python train.py --init_std_qkv=0.0127 --schedule="wsd" --steps=5557 --dataset="wikipedia_en"
MLP neurons of a small language model. Each row is named by its layer, matrix (up: input weights) and neuron, and shows model dimensions 576-671. Each number is 128 + 24 x the weight over its row's rms, rounded and kept within 0 to 255.
After each neuron's rows, "fires after" lists the tokens most often just before its 100 highest values on Wikipedia text that the model never trained on. A number after a token or word is its count.

L4.up2508 [148 149 124 118 141  77  90 118 132 130 159 125 164 127 131 125 109 115 108 150 139 146 116 129 123 133 128 145 127 160 116 149 119 117 168 135 103 135 134 119 119 117 102 102 155 172 107 137  78 112 111 127  93 156 107 159 136 109 108 125 140 123 148 163 149 136 153 119 189 108 171 129  84 136 131 117 167 114 190 131 102  95 127 138 127 131 146 118  95  85 137 108 106 143 127 129]
fires after: "|" 24, " the" 13, " (" 8, " Billboard" 7, " on" 7, " Hot" 5

L4.up2806 [172 124 135 127 104 108 122 183  98 138 119 159 110 104 175 141 136 123 102 167 130 144 148 116 117 145 139  98 118 119 134 106 159 143 122 138 103  80 144 132 129 159 114 130 172 141 116  90 110 132 150 133 131  87 156 124 165 125 137 127 105 144 155 135 125 136 155 161 152 118  83 144 111 147 119 155 148 154 199 164 116  62 140 123 114 136  97 129 111 141 133  93 134 129 126 129]
fires after: "\n" 52, " self" 8, " medalist" 8, " Summer" 4

L4.up1557 [195 171 146 123 121 134 122 115 112  90 151 113 120 143 127 189  99 136 162 130 126 115  95  86 139 104 126 132 128 165 121 132 124 121 129 121 109  87 143 135 103 116 160 138 142 153 108 126 101 166 156 157  86  78 111 119  90 131 170 170 152 163 127 152 140 169 150 154  91 115 119 101  76  80 131  64 122 143 117 136 153 204 136 129 134 153 111  75 125 148 129 118 117  96 165 131]
fires after: " " 26, "-" 23, " and" 5, "\n" 4, ";" 4

L4.up286 [133 189 120 129 152 189 149 169 142 132 126 113  95 119 122 133 175 135  97 152 138 125 142 105 137 114 144 123 114 150 139 126 123 153 151 111 155 102 148 133 128 120 111 132 130 157 121 116 118  78 149 117 113 135 179 178 127 109 108 105 114 101 119 141 134 136 139 141  70 118  91 134 131 166 123 114 160 107 122 167 131 119 145 118 114 111 154 116 115 103 162 149 142 103  99  80]
fires after: "\n" 45, " " 17

L4.up1564 [150 152 147 124 136  94 107 130 142 153 130 136 106 153 152  73 136  95  97 127 108 138 120 118 151 137 104 115 132 135 125 148  77 116 175 185 123 118 122 125  79  94 109 110 112 139 107 105  94 109 147 149 128 158 134 110  99 103 107 141 126 123 125  92 111  90 122 132 104 157 172 100 149 175 140 132 117 127 135  69 100 116 114 157 141 152 138 147 153 116 152 122 124 141  88  58]
fires after: " on" 38, "On" 20, " On" 12, "born" 4

L4.up1247 [144 128  94 112 163  81 172 146 143  99 142 133 121  83 119 110 171 163 118 145 113  87 151  62 115 104 131  71 147 186 130 156  93 138 116 103 136 147 134  99 136 130 132 114 138 115  70 160  69 119 152 132 180 130 150 171 109 119 142 117 137 133 145 113 171 132 147 137 170 127 131 137 115 128  82 124 115 151 153 114 161  89  96 184 108 127 123 116 147 134 136 112 144 137 102  91]
fires after: "," 53, " in" 10, " New" 8, " of" 5

L4.up2757 [164 107 140 128 144 111 158  97 118 148 136  99 165  93 122 179 150 101 113 119 125  92  81 126 153 166 106 127 127 134  79 156 123 101 170 152 159 117 139 130  83 146 174 166 136 152 115 146 137  86 137 192 107 109 133 109 123 120  96 114 116 170 120 136 106 114 122 136 152 140 144  99 165 120 128 103  96 153 157 112 132 129 107 129 123 106 150 137 119  89 125 122 162 133 105 119]
fires after: " |" 55, ";" 5, "==" 4

L4.up2925 [125 112 123 156 114  77 152 104 142 130 147 106 116 106 111 155 141 131 134 127 118 129  87 121 115 142 152 144 159 172 155 131 189  84 169 129 130 127 130 142 138 118 118 125 176 130 144 121 126 159 150 128 157  99 156 166  89  88  75 178 147 147 157 145 108 111 113 120 134 136  90 140  97 145 141  98 144 147 123 184 126 144  86 133 147 132 117 138 118 127 113 135 155 130 129  62]
fires after: " was" 27, " \"" 9, " a" 7, " became" 6, " were" 5

L4.up777 [143 158 137 148 106  87  95 135  73 135 122 131 108 131 143  92  67 162 110 131 136 149 108 118 145  92 134 110 117 147  98  98 153 112 127 125 147 128  97 142 141  93 130 127 132 128 155 137 101 151 116 158 151 147 115 131 124  98 109 119 116 177 123 141 106 134 125 119 142  85 146 131 155 120 129 148 126 121 107 139 102 106 119 141 136 129 159 157 135 106 159 177 109 119 151 118]
fires after: "-" 39, "|" 39, "." 7, " Sports" 4

L4.up149 [130  75 101 159  95 109 122 123 131 135 119 114 123 107 128 183 127 143  94 150 111 103  99 133 109 130 134 144 110 169 132 138 158 125 138 123  88 111 155  80 100 125 120 149 101 137 140 122 121 116 167 108 126  56 140 113 141  97  86 106 106 138 144 191 125 152 108 103 133 135 128 121 182 113 119 136 134 173 133 152 108 160 152 123 122 149 132 141 139 125 147 128 140 144 153 134]
fires after: " |" 34, ";" 29, " In" 8, "." 7

L4.up2428 [156 159  93 131 157 150 131 110 120 120 167 156 145 153 131 125 137 131  73 148 144 129 134 126 113  95 101 115 134 129 112 122  84 160 136 127 151 125 109  99 103  95  76 141  68 128 133 117 101 111 126 150 111 133 135 135 152 120 122 137 113 131 130 141 145 134 164 164 134 143 155 118 179 122 119 126 119  86 138 144 102 109 125 133 115  99 118 102 139 120 107 147 157 149 119 121]
fires after: "\n" 42, " of" 13, " is" 5

L4.up1590 [145 160 113 146 118 125 122 117 118 131 109 152 134 121 162 135 111 163 117 133 114  84 152 130 123 129 148 121 148 105 124 133 163 113 124 153  62  93 131 120 115 122 117 149 158 133 146 121 114 122 174 187 164 121 105 160 113  94 117  83 106 108 108 125 141 111 137 104 160 136 101  92 102 112  98 102 120 154 113 151 110 118 131 147 124 146 138 141 169 124  80 155 115 162 100 138]
fires after: "\n" 28, "." 15, "," 6, " |" 6, " that" 5, ":" 4

L4.up1344 [147 150 122 145 164 147 122  95 113 116 138 176 166 140 149 146 156 144 101 158 127 125 103 131  93  98 106 155 123 132 137 137 135 116 178 143 111 103 139 117 134 109 120 131 127 135  86  85  83 139  98 169  79 117 135 143 108 122 119 180 122 156 126 122 125 146 137 142 170 151 111 167  85 126 113 130 111 120 148 152  98 137 130 140 126 108 128  77 133 111 121 162 139 135 148 141]
fires after: "|" 24, " Albums" 16, " (" 7, " Europe" 4, " the" 4

L4.up36 [157 163 146 141  96 127 154 109 110 139 140 138 102  91  97 144 186 139 134 105 142 128 164 124 105 131 150 108  90 150 120 126 110 160 144 119 147 129  88  97 104 129 140 112 113 144  96 118 140  91  90 154 152  70 155 137 126 107 151 149 116 105 118 148 137 128 152 117 112 164  99 137  76 133 120 122 120 141 157 142 121 107 140 120 146 107 105 105 111 133 135 137 188  92 108  28]
fires after: "," 21, " the" 20, "\n" 16, " in" 13, " of" 6

L4.up2943 [156 141 129 126 134 142  86 132 117  70 111 158 107 128 150 142  88 135 128 122 127 158  87 130  53 140 131 132 129 150 128 178 132  87 158 124 127 113 128 122 138 103 139 131 136 119 156 111 119 144 154 123  98 123 121 124 147 108 114 156 143  96 102 155 161  71 129  92 147 115 150 130 151 137 140 115 129 125 126 168  94 128 136 127 125 127 119 143 135 119 173 140 110  88 131 112]
fires after: " |" 32, ";" 14, ":" 7, " Bishop" 4, " Gold" 4

L4.up1878 [160 121 155 145 128 115 166 141 142 150 121 148 171 136 150 155 166 122 131 127 113 121 165 131 119 122 126  83 125 120 111 122 162 135 117 126 118 104  82 103 139 134 129  95 152 131 107 162  86 118 166 152 131 113 126 146 149  90 129 116  91 166 123  93 166 146 113  99 148 170  97 125 109 109 155  93 129 169 106 160 158 126 129 115 145 149 141 155 139 125 141 136 142 107 123 114]
fires after: " |" 41, ";" 14, " /" 10, ":" 7

L4.up595 [153 114 128 103 126 172 146 112 159 186 129 141 114 148 125  92  80 108 135 115 144  83 131  83 133 109 116 114 123 100 109 177 110 162 163 137 103 151 147 111 111 121 153 172 129 122 121 142  96 139 138 134  97 110 124 128 131  66 122 126 100 103 106 158 125 150 123 114  92 146 157 121 125 124 144 141  89 159 147 147  65 160 139 187 122  86 116 138 147 147  95 200 161 164 125 120]
fires after: " on" 64, " On" 12, "On" 8, " |" 7, " the" 5

L4.up2128 [149 142 138 154 166  78  95  83  83 125 166 163 138 137 177 128 113 116  87 129 144 131  76 121 113 120  88 148 104 118  98 119 145 122 145 139 137 113 136 183 126 123 113 138 134 141 129 149  84 126 116 146 139  70 131 113 144  83 124 145 155 126 137 135 171 142 171 123 164 157 153 113 100 118 160 148 122 109 113 145 123 109 132 127 130 139 101 151 150 112 107 142 106 148 157 140]
fires after: "|" 33, "-" 10, " age" 5, " Hispanic" 4, " from" 4

L4.up2303 [129 119  93 101 131  96 127 115 108 168 128 142 129 114 111 160 160 166 115 135 130 121 144 122  98 145 118 133 147 157  68 121 110 120 118 109 143 119 124  82 147 147 150 141 111 125 128 158 139 110  88 149 102 109 120 129 132 108 117  89 145  81 132 127 141 153 117 120 152 129 147 146 110 142 130 151  97 168 158 150 122 104  94 133 156 111 113 134 112 129 129 102 128 114 120 121]
fires after: " of" 44, " de" 4, " Air" 4

L4.up551 [138 108 102 157 178  98 111 151 112 129 114 119 164 141 123 154  92 140 154 125 164  61 105 118 152 137 159 124 160 108 151 156 131 107 165  73 133  98  93 118 103 108 127 138 138 161 135 167 129 176 101 148 137 140 147 135  91 106 151 138 100 154 153 136 140 114 124 148 124  92  92 115  65 136 128  87 149 171 153 166 102 135 123 134 130 144 102 148 125 102 161 101 142 113 106  54]
fires after: "." 36, "\n" 22, "," 5

L4.up2539 [182 133 105 100 151 111 160 140 146  98 113 148 148  70 109 128 131 150  97 156 129  99 159 111 137 137 136 110 120 117 120 158 108  94 160 128 124 133 138 133 146 112 129 138 154 146 135 131 119 128 128 158 138 108 190 143  96  90 111 100 134 162 174  87 154 124 167 109 165 134 108 127 127 171  97 105 139 174 151 122 162 141 108 182 121 158 109 126 117 145 116 130 136 114 105  99]
fires after: "," 35, " United" 18, " and" 7, " States" 6, " in" 4

L4.up1710 [130 137  98 139 134 137 180 135 160 124 129 124 113 119 166 106 136 147 154 153 141 105  89 140 114 105 141 111 162  91 119 120 133 136 143 151 178 116 139 150 151 116 144 156 119 131  95 133 116 157 127 118 143 140 106  89 126  96 135  87 103 157 119 124 122 118 123 115 135 119 131 103  99  92 117 130 115 185 134 147 155 182 137 103 115 166 147 150 151 129  99 142 170 143 107 138]
fires after: " |" 50, "\n" 13, "|" 12, ";" 4

L4.up2245 [143 108 120  87 139 100  75 112  99 147 160 103 134 106 124 157 165 171 105 102 123 140 115 111 111 139 129  86 149  80 102  85 139 172 143 116 119 139  82 170 115 105 150 113 153 115 106 109  85 135 144 175 123 127 127 163 168 101 161 120 108 138 137 151 179 145 120 113 134 164 126 110  94 142 150 141 102 164 143 172 130 124 130 159 160 132 155 141 116 128 129  74 127 107 149 125]
fires after: " of" 39, " the" 32, " Year" 4, " all" 4

L4.up81 [156 162  96 164  83 140 123 139 143 111 153 135 118 125 107 112 147 161  99 127 129  79  67 114 121 121  86 110 124 127 128 122 127  85 136  71  94  98 149 119 113 148 100 148  97 177 122 153  81 119 163 120  92 119 124 145 124 120 173 145 159 131 125 102 128 159 132 167 153 113 120 143 130 112  98  89 140 143 153 190 129 183 117 120 102 179 102 107 150 150 178  75 128 146 102 128]
fires after: "\n" 62, "." 8, "===" 7, " |" 5

L4.up329 [126 106  48 129 105  94 102 113  79 100 120 152 114 136 141 100 178 147 147 116 128 107  74 105 149 109 135 104 163 132 121 125 129  83 151  92 140 120 144 135 117 134 114 126 142 141 128 184 122 129 168 124 174  94 160 151 118 134 123 129 106 137 128 149 130 147 140 154 129 142  93 140  85 141 110 129 149 121 129 136 113 146 114 111 123 162 142 123 131 133 134 109 175 164 112 127]
fires after: "." 60, "\n" 23

L4.up2504 [181 175 141 140 139 106  99 125 141  99 120 162 114 149 149 126 138 113 116 118  98 141  37 118 145 118 152  92  99  86 151 135 133 141 162 172 166 102 106 147 115 136  96 131  92 120 126  97  85 143  76 117 106 127 145 129 168 129 116 103 131 145 150 178 113 108 124 116 118 135 133 119  97 144 130 104 131 122 130 140 117 127 142 119 118 183 121 141 124 134 105 137 131 109 150  83]
fires after: "\n" 68, " |" 27

L4.up354 [119 125 139 144 159 104  85 100 101 134 158 110 128 152 128 151 145 141 112 156 153 172 100 106 129 121 147 108 117  98 129 167  98 114 176 120 133  55 105 124 119  96 148 140 149 109 137 118 130 133 122 150 159 135 129 131 146 111 107 118 135 140 157 140 107 118 154 133 114  83 131 141 151 126 149 108 127 137 141 145 120 124 143 126 134 132 104 107 103 175 129 151 170 125 138 122]
fires after: "\n" 65

L4.up1538 [134 105  92 111  93 102 105 149  99 113 119  62 107 141 123 145 124 142 174 111 169 137  86 112 134 138 151 110 126 145 121  98 118  92 118 111 170  62 106 120 145 128 119 129 160 162  90 177 132 113 157 132 146 141 147 125 104  94 147 158 110 172 127 143 109 144 159 137 127 113  98 113  74 112 147  68 183 118 134 143 157 142 118 131 104 154 120 135 112 130 134 110 122 102 136  88]
fires after: "\n" 40, "." 20, "===" 14, "==" 11, "-" 4

L4.up1907 [161 145  76 124 111 129 112 131  91  88 109 143 117 149 145 152 144 156 126  97 129  81 128 115 129 118 131 130 167 159  92 156  99 140 139  94 119 118  67 139 139 118 142 134 161 161 139 106  58 111 174 123 156  51 150 132  54  51 121 138  84 101 142 120 133 146 158 127 168 117  87 130 103 127 138 133 122 128 135 137 132 136 123 208 110  97  92 140  77 153 111 149 102 162  85 122]
fires after: " United" 21, " the" 19, "." 9, "S" 8, " (" 4, "," 4

L4.up2730 [186 158 134 108 152 143 160  87 119  99 139 138 142  97 191 183 134 127 129 113 133 150 124 123  54 113 146 134  99 106  86 116 159 113 134 130 126 116 112 197 116 166 143 160 143 123 107  71  77 124 143 146  63 109 135 114 151 131  77 128 122 128 120 129 130  99 171 141 117 141 123 195 109 124 140 115 129 134 161 131 129 140 124 115 158 129 113 123 123 110 164 162 142 167 152 133]
fires after: "\n" 73, "-" 8

L4.up403 [156 155 114 155 117 109 134 105 111 117 131 119 138 120 132  91 163 161 165 148 139  83  74 129 141 117 141 113 152 118 125 112 167  68 140 107 114 100 121  96 128 109 100 113 115 119  99 133  84 118 120 120 127 113 115 135 118 124 146 124  84 139 147 103 132 147 115 131  89 129  74 102  62 147 122  97 140 139 167  98 161 140 137 109 152 132 100 141 138 143 154 162 133 133 125 128]
fires after: "." 51, "\n" 25, "," 5, ":" 4

L4.up1179 [178 132 119 120 139 148 128 143 109 118 136 128 123 142 143 153 105 176 108 147 168 127 106 122 109 130 103  94  94 158 112 145 132  90 128 153 120  66 158 101 153 148 128 144 140 145 121 110 105 132 141 136  91 175 115 113 147 124 150 132 111 122 153 136 130 159 190 165 131 109  74 136 123 151 130 109 135 167 188 121 109 137 112 131 138 127 130  99 125 122 122 144 115 162 117 122]
fires after: " |" 36, " " 20, "\n" 10, "==" 9, "-" 7

L4.up421 [153 180 167 145 142 136 148 147 143 156 139 126 100 124 188 114 160 128  99 150 132 111 114 141 134  90 159 126 156 140 116 145 122  92 171  80 126 102  97  93 123 120  83 141 128 147 117 158  90 145 132 159 127 151 132 143 127  93 159 144 117 130  96 150 143 113 168 116 117 130 132 140  94 108  90 191 119 133 120 138 117 106 124 144 118 140  90 140  98 122 116 143 197 140 109 110]
fires after: "\n" 59, "|" 27, " |" 6, " 1" 4

L4.up2326 [140 131  99 149 134 148 122 109 105 147 146 104 151  74 165 119 132 104 105 125 148 107 124 120 105 150 113  94 123 141 119 145 161 147 126 125 102 101  79 102 133 108 115 115 133 103 134 131 101  85 121 143 155 133 147 114 136 160 117 113 106 137 130 147 121 129 111  98  86 164  96  98 116 100 126 150 154 139 122 115 137 136 142 147 104 142 112 119 145 127 146 134 138 145 134  83]
fires after: " in" 43, " |" 7, " In" 6, "in" 4

L4.up1045 [156 146 106 130 167  85  81 128 113 135 158 121  87  88 125 159 164 113 106 120  68 127 139 162 117  99 140 101 160 135  83 171 133 131 139 116 144 119 132 124  94 139 142 111 170 139 134 115  80 141 138 137  94 107 144 137 162 122 116  93  84 140 147  83 126 138 107 125 179 112 118 115 132 103  87 125 138 166 120 152 114 125 141 139 130  78 159 132 117 121 141 139 125  97 110 111]
fires after: " the" 40, " a" 28, " The" 10, "The" 5

L4.up680 [152 117 146 119  73 127  90 110 155  84 127 120 100  93 148  86 120 146 114 107 135 149 143 134 136  49  98  96  89 114 101 135 106 117 107 119 119 108 118 124  87 117 141 130  99 153 128  65  94 137 143 150 121 135 148 114 126 119 149 143 111 183 108 150 128 129 135 105 150 126  86 138  88 116 110 158 129 112 115 133 146 121 139 107 155 136 110 136 117 109 108 113 163 144  85 128]
fires after: "==" 40, " ==" 20, " ===" 12, "===" 12

L4.up1593 [165 141  76 141 114 116 137 129 114 131 140 149 113 120 136 134 174 159  89 142  86 148  98  83 115 141 116 122 170 149 148 120 117  89  92  84 149  76 129 122  98  96 136 122 157 173 123 128  88 146 143 107 111 138 126 138 111  99 135 135  96 163 119 140 126 133 169 115 115 113 102 136 129 122 128 134 141 154 124 182  97 147 144 136 140 149 126 145 187 103 139 129 154 132 135 112]
fires after: "." 32, "\n" 22, "-" 15, " -" 9

L4.up2147 [169 157  90 140 114  91 161 122  86  98 100 133 112 109 118  72 117  93 108 131 205 112 121 128 149 126 123  81 120 163  82 141 103 100 133 101 121 141 112 108 145 127 132 121 151 153  99 132 141 108 130  98 110  69 133 145 106  88 138 101 139 168 126  98 154 132 151 155 122 144 136  87 120 103 117 113 122 156 146 112 142 129 128 179  87 108 142 113 129 169 107 151 149 104 131 126]
fires after: " of" 25, " a" 12, " from" 11, " in" 11, " within" 6, " the" 5

L4.up1072 [158  99 136 128 128 125 148 161 118 177 137 114 140 111 141 142 153 127  87  93 120 105 148 149 171 138 123  92 103 154 104 125 122 126 161 161 122 124 128 132 103 109 117 157 160 155 125 151  77  84 155  99 115  97 107 117 114 121 125 104 152 201 127 103 110  88  99 108 134 117 128  67 144 103 101 126 143 179 123 117 124  80 155 143 132 124 137 154 106 138  97 128 173 149 111 132]
fires after: " a" 37, " No" 17, " |" 5, " the" 5

L4.up472 [144 142 129 135 137 111 140 116 133 106 128 126 132 135 166 157 133 164 124 163 118 152 152 128 103 109 102 127  85 143 138 153 107 159 143 178 147 113 123 115  93 122 104 129 176 140  77 130 124 108 133 141 108 126 107 113 148 121 123 129 103 125 182 178 118 126 164 148 129 107 150 155 126 119 129 112 144 166 131 121 142  96 152 113 150 117 101 141 110  98 162 124 151 118 143 133]
fires after: "\n" 47, " anti" 4

L4.up2543 [131 105 108 106 112 136 145 150 138  91 120 139 140 103 145  90 185 174 165 117 140 146 147 107 124 134 127 138 102  96 131 146 119  95 144  84 168 104 109 129 108 125 123 134 122 190  97 102 131 165 144 158 102 147 164 141 144 123 125 112 129 178 135 137 146 133 119  91 131 129 142 102 146 131 130 139 156 133 161 129 148 121  96 172  91 126 115  93 120 150 117 149 121 120  80 116]
fires after: "\n" 40, "==" 20, ":" 16, "===" 10, " ==" 7

L4.up2598 [180 128 113 106 142 145 111 111 122 147 144 124 146 127 131 156 119 133  86 119 125 116  97  96 125 130 173 139 117 108 135 113 115  88 157 114  65 135 138 140 119 151 157 123 109 162 135 145  92 152 159 164  76 105 152 125 138  68 172 136 136 150 142 127 156 123 145 144 127 106 123  63 147 152  98  97 124 128 153 114 129 130  93 151 143 138 101 133 125 126 141 132 117 148 101 132]
fires after: " |" 39, "-" 13, " and" 6, " –" 5, ";" 4, " •" 4

L4.up2224 [235 144 100 156 168 134 105 126  60 110 153 108 124 130 136 127 167 171 102 133 171 128 101  98 115 102 133 100 120 122 117 153 149 106 196 132 124  86 102 129 147 143 107 159 138 149 117 125 135 150 120 168 117 136 120 114 110 100 155 139  69 145 130 115 136 142 180 131  98 107 111 144 109 131 108 136 135 131 169 128 115 115 105 165 145 149 132 128 117 109 126 115 149 158  95 119]
fires after: " |" 55, ";" 5, "-" 5, "|" 5

L4.up417 [136 124 118 106 131 112  83 138 131 139 130 175 118 155 132  87 132 189 129 134 110  94 112 127 139 111 122  83  91  88  92 135 166 133 142 115 137 108 162 180 128 139 127 139 159 119 117 132 125 125 132 113 143 125 121 105 150 118 143 107 100 166 136 189  45 147 123 140 144 102  99 156 100 110 126 132 132 136 112 184 136 108 151 133 123 169 161 136 170  67 125 131 159 148 149 124]
fires after: "\n" 22, " Go" 12, " 0;" 7, " |" 7, "P" 6, " 1;" 5

L4.up2288 [125 152 118 135  96 121 137 107 152 132 156  90  95 109 109 100 149  94 121 171 176  93  95  78 113 153 123 118 153 129  87 129 137 186 165 101 113 123 120 163 134 126 119 117 172 129 131 147 137 122 118 139 144 150  94 146 124  93 146  72 133 122 127 171 126 144 109 151 130 161 154 105 145 118 168 116 176 100 149 109 125 159 121 136 126 128 147 123 124 116 107 130 129 141 105  91]
fires after: " it" 34, " It" 24, "It" 6, " was" 6, " is" 5

L4.up1819 [163 168 134 151 123 119  73 149 102 167 128 154 108  98 115 116 121  94 144 145 146 116 133 115 159 102 160  86 150 110 126 142 119 116 110 118 116 101 123 163 120 117 137 125 119 128 116 143 107 119 114 116 160 149 114 144 116 143 139 130 148 152 143 166 138 105 154 124 150 130  90 134  90 117 136 116 174 141 141 140 133 117 122 136 136 122 147 114 147 120 109 136 123 148 133  73]
fires after: "\n" 71, " |" 18

L4.up1912 [161 156 123 109 181 116 154  99  94 109 147 163 190 145 130 130 161 165  91 119 161 133  83 126 137 181 158 122 141 116  83 159 111 126 149 152 128  74 140 172 129 130 159 145 148 191 106 149  80 122 123 143 134 109 124 163 164 130 141 163 161  92 139 126 115 111 184 131 118 139 125 118  74 128  79 115 172 176 136 125 108 147 150 130 120 122 131 119 136  93 104 118 178 113 144 113]
fires after: "\n" 33, "-" 30, " (" 7, "." 5, " \"" 4

L4.up122 [133 141 119 167  88 151 172 158 101 107 121 142 144 137 121 111 153 136 103 118 134 143 122 101 115  81 117 143  89 176  72 157 143 134 160 113 145 116  83  98 136 127 127 104 158 127 125 113  84 137 157  94 126 108 106 139 106 122  98 124 134 212  98 123 107 114 123 108 127 153 104 104 103 136 113 103 169 153 131 111 134 148 121 140 119 134 132 152  85 128 115 111 144 109 121 133]
fires after: " |" 40, ":" 13, " and" 7, " with" 6

L4.up2904 [190 117  59 145 133 145 126  87 106 145 104  96 132 112 114 137 124 137  87 165 155  93 108  93 131 142 107 113 110  93 100 185 154 148 140 123 151  88 113 162 107 113 132 103 164 122 150 118  99 118 133 109 142 117 121 118 131 115  94  92 131 159 116 164 178  97 129 100 117 125 125 131 111 132  99 140 169 140 143 169 106 101 133 138 115 113 147 146  90 138 148  88 132  89 127 140]
fires after: " |" 79, " of" 6, ";" 4

L4.up69 [161 129 153 128 101 123  62 135 127 152 191 106 149  99 106 104 158  87 132 156 109 113 101  97 162  76 100 109 114  96 110 111 123 176 161 128 120 113 119 201 144  94  89 107 129 102 106 143  89 116  98 151 132 111 132 135 117  98 126 100 115 129 146 128 126 109 128 120 134 119 119 111  99 138 101 138 107 120 195 144 165 121 133 141 150 153 148 130  98 114 121 114 116 116  86 121]
fires after: " on" 48, " the" 21

L4.up902 [152 132 133 115 146 138 136 137 126 117 140 136 131 112 111 159 151 157 123 130 138 120 126 129 143 160 157 134  91 153  97 135 135 165 154 133 151  76 142 138 148 110 100 119 137 138 141 143 104 132 130 183  97  57 129 142 115 129 133 126 109 120 103 176 134 166 173 133 159 145 124 113 131 154 109 110 148 144  73 222 142 105 139 123 126 134  94 108 116 101 117 128 157 111 119 109]
fires after: "\n" 50, " " 14

L4.up2153 [133 125 120 150 148 139 151 158 127 148 107  97 136 111 145 144 132 102 143 122 109  83 127 109 131 115 126 103 121 108  99 158 122 129 178  92 121 154 150 110  74 130 130 160 114 125 143  68 137 109 161 138 105 163 113 102 119 109 151 133 110 106 134 104 126  96 133 126 132 164 110 141 151 110 139 114  83 162 115  96  94 191 118 225 157 125 136 120 106  99 142 144 123  96 143 115]
fires after: " in" 63, " In" 4

L4.up550 [153 131  60 147 119 114 135 121 146 154 122 137 133 138 150  89 129 115 100 121 115 100 142 100 145 146 139 121 168 129 116 126  97 150 181 150 122 134 120 126 126 118 140 127 119 132 116 147 114 114 181 178 141 126 127 140 172  81 107 128 115 141 138 145 116 127 126 121 128 139 156 126 137 146  86 161 119 122 136 136 140 153 142 127 147 127 138 148 191 120 150 158 149 160  94  78]
fires after: " on" 31, " On" 8, "On" 7, " October" 7, " November" 6, " Released" 6

L4.up140 [117 147  88  86 145 112 144 154 129 137 131 168 148 113 113 173 105 132 178 143 140  83 148 146 133  82 116 127 142 153  82 137 102 125 113 123 124 121 109 154 149 133 118  99  94 152 106 157 121  97 141 123 162  97 101 155 148 112 121 118 141 120 163 137 161 107 138 127 174 184 134 155 101 112 135 135 119 128 145 117 150  93  97 167 138 135 101  86  96 170 110 114 136  74 110  94]
fires after: " of" 21, "," 17, "-" 13, " and" 8, " the" 6, "–" 5

L4.up1419 [138 101 113 133 142  85 128 137 133 134 161 135 129  72 134 113  92 116 125 134 132 100  40 157  88 147  88 121 149 169 117 126 171 135 124 132 106 130 131  99 136 134 137 142 161 118  96 118 144 110 171 131 193 115 141 107  87 129 126 108 136 122 120  95 134 120 182 113 143 161 113 132  95 143 154 174 163 156 138 135 133 163 105 131 117 131 137 144 121  97 145 149  94 136 141 104]
fires after: " the" 17, " as" 15, " was" 8, " became" 6, " a" 5

L4.up2043 [120 137  89  97 114 133 104 115 125 109 147 134 109 140 132 123 137  78 121 160 144  77 142 107 150  67  87 120 148 149 117 135  94 104 123  82 125  95  76  93 112  73 100 107 141 114 122  77 108 136 151 137 131 136 128 122 139 128  85  98  86 125 163 125 132 124 169 131 162 160 123 120  85 157 113  91 125 124 136 126 104 166 134 139 112 138 134 132 121 127 112 141 133 150  61 118]
fires after: "\n" 50, "==" 8, "," 5, " ==" 5

L4.up1520 [139  99 120 129 118  85 136 159 141 159 126 116 127  53 123  87 154 156 112 141 143 101  95  94  89  90 111 123 170 120 135 133 125 140 171  91 138 118 146 128  99  81 125 150 159 109 140 132 116 154 133  99 123 162  90 143 144 116 101 124 104  85 115 124 143 112 151 114 126 108 180 150 174 113 127 144 136 133 158 101 109 145 101 122 153 138 151 125 116 112 149 152 158 115 119 104]
fires after: " he" 30, " it" 10, " was" 10, "|" 4

L4.up1678 [171 137 129 169 114 107 127 147 142 152 155 104 168 133 121 159 131 131 145  92 140  80 129  88 102 117 146  88 164 168 133 159 143 133 130 125 103 127 109 107  86 122 116 116 139 118 147 114 126  65 173 108 143 140 133  94 151 118 129 108 112 109 154 156 125 156 147  91 119 145 166 138 131 148 129 113 122 157 116 141 104 140 135 185 158 147 114 106 153 134 152 112 125 134 125  85]
fires after: " in" 48, " In" 10

L4.up1414 [140 104 111 112 153  85 147  72 151 124 137 139 137 126 130 139 154 159 158 134 142 143 119  92 114 157 140 101 107 147 121 126 134 110  97 112 121 117 120 138 132 115 149 139 104 136 125  76 108  98 108 152 134 117 145 187 143 109 140  85 137 161 153 112 144 125 120  98 150 156 103 103  64 145 168 128 139 189 155 156 116 145 116 170 137  93 115 127 147 120 133 132 171  95 138  72]
fires after: " of" 26, " at" 18, " the" 12, " for" 8, " in" 8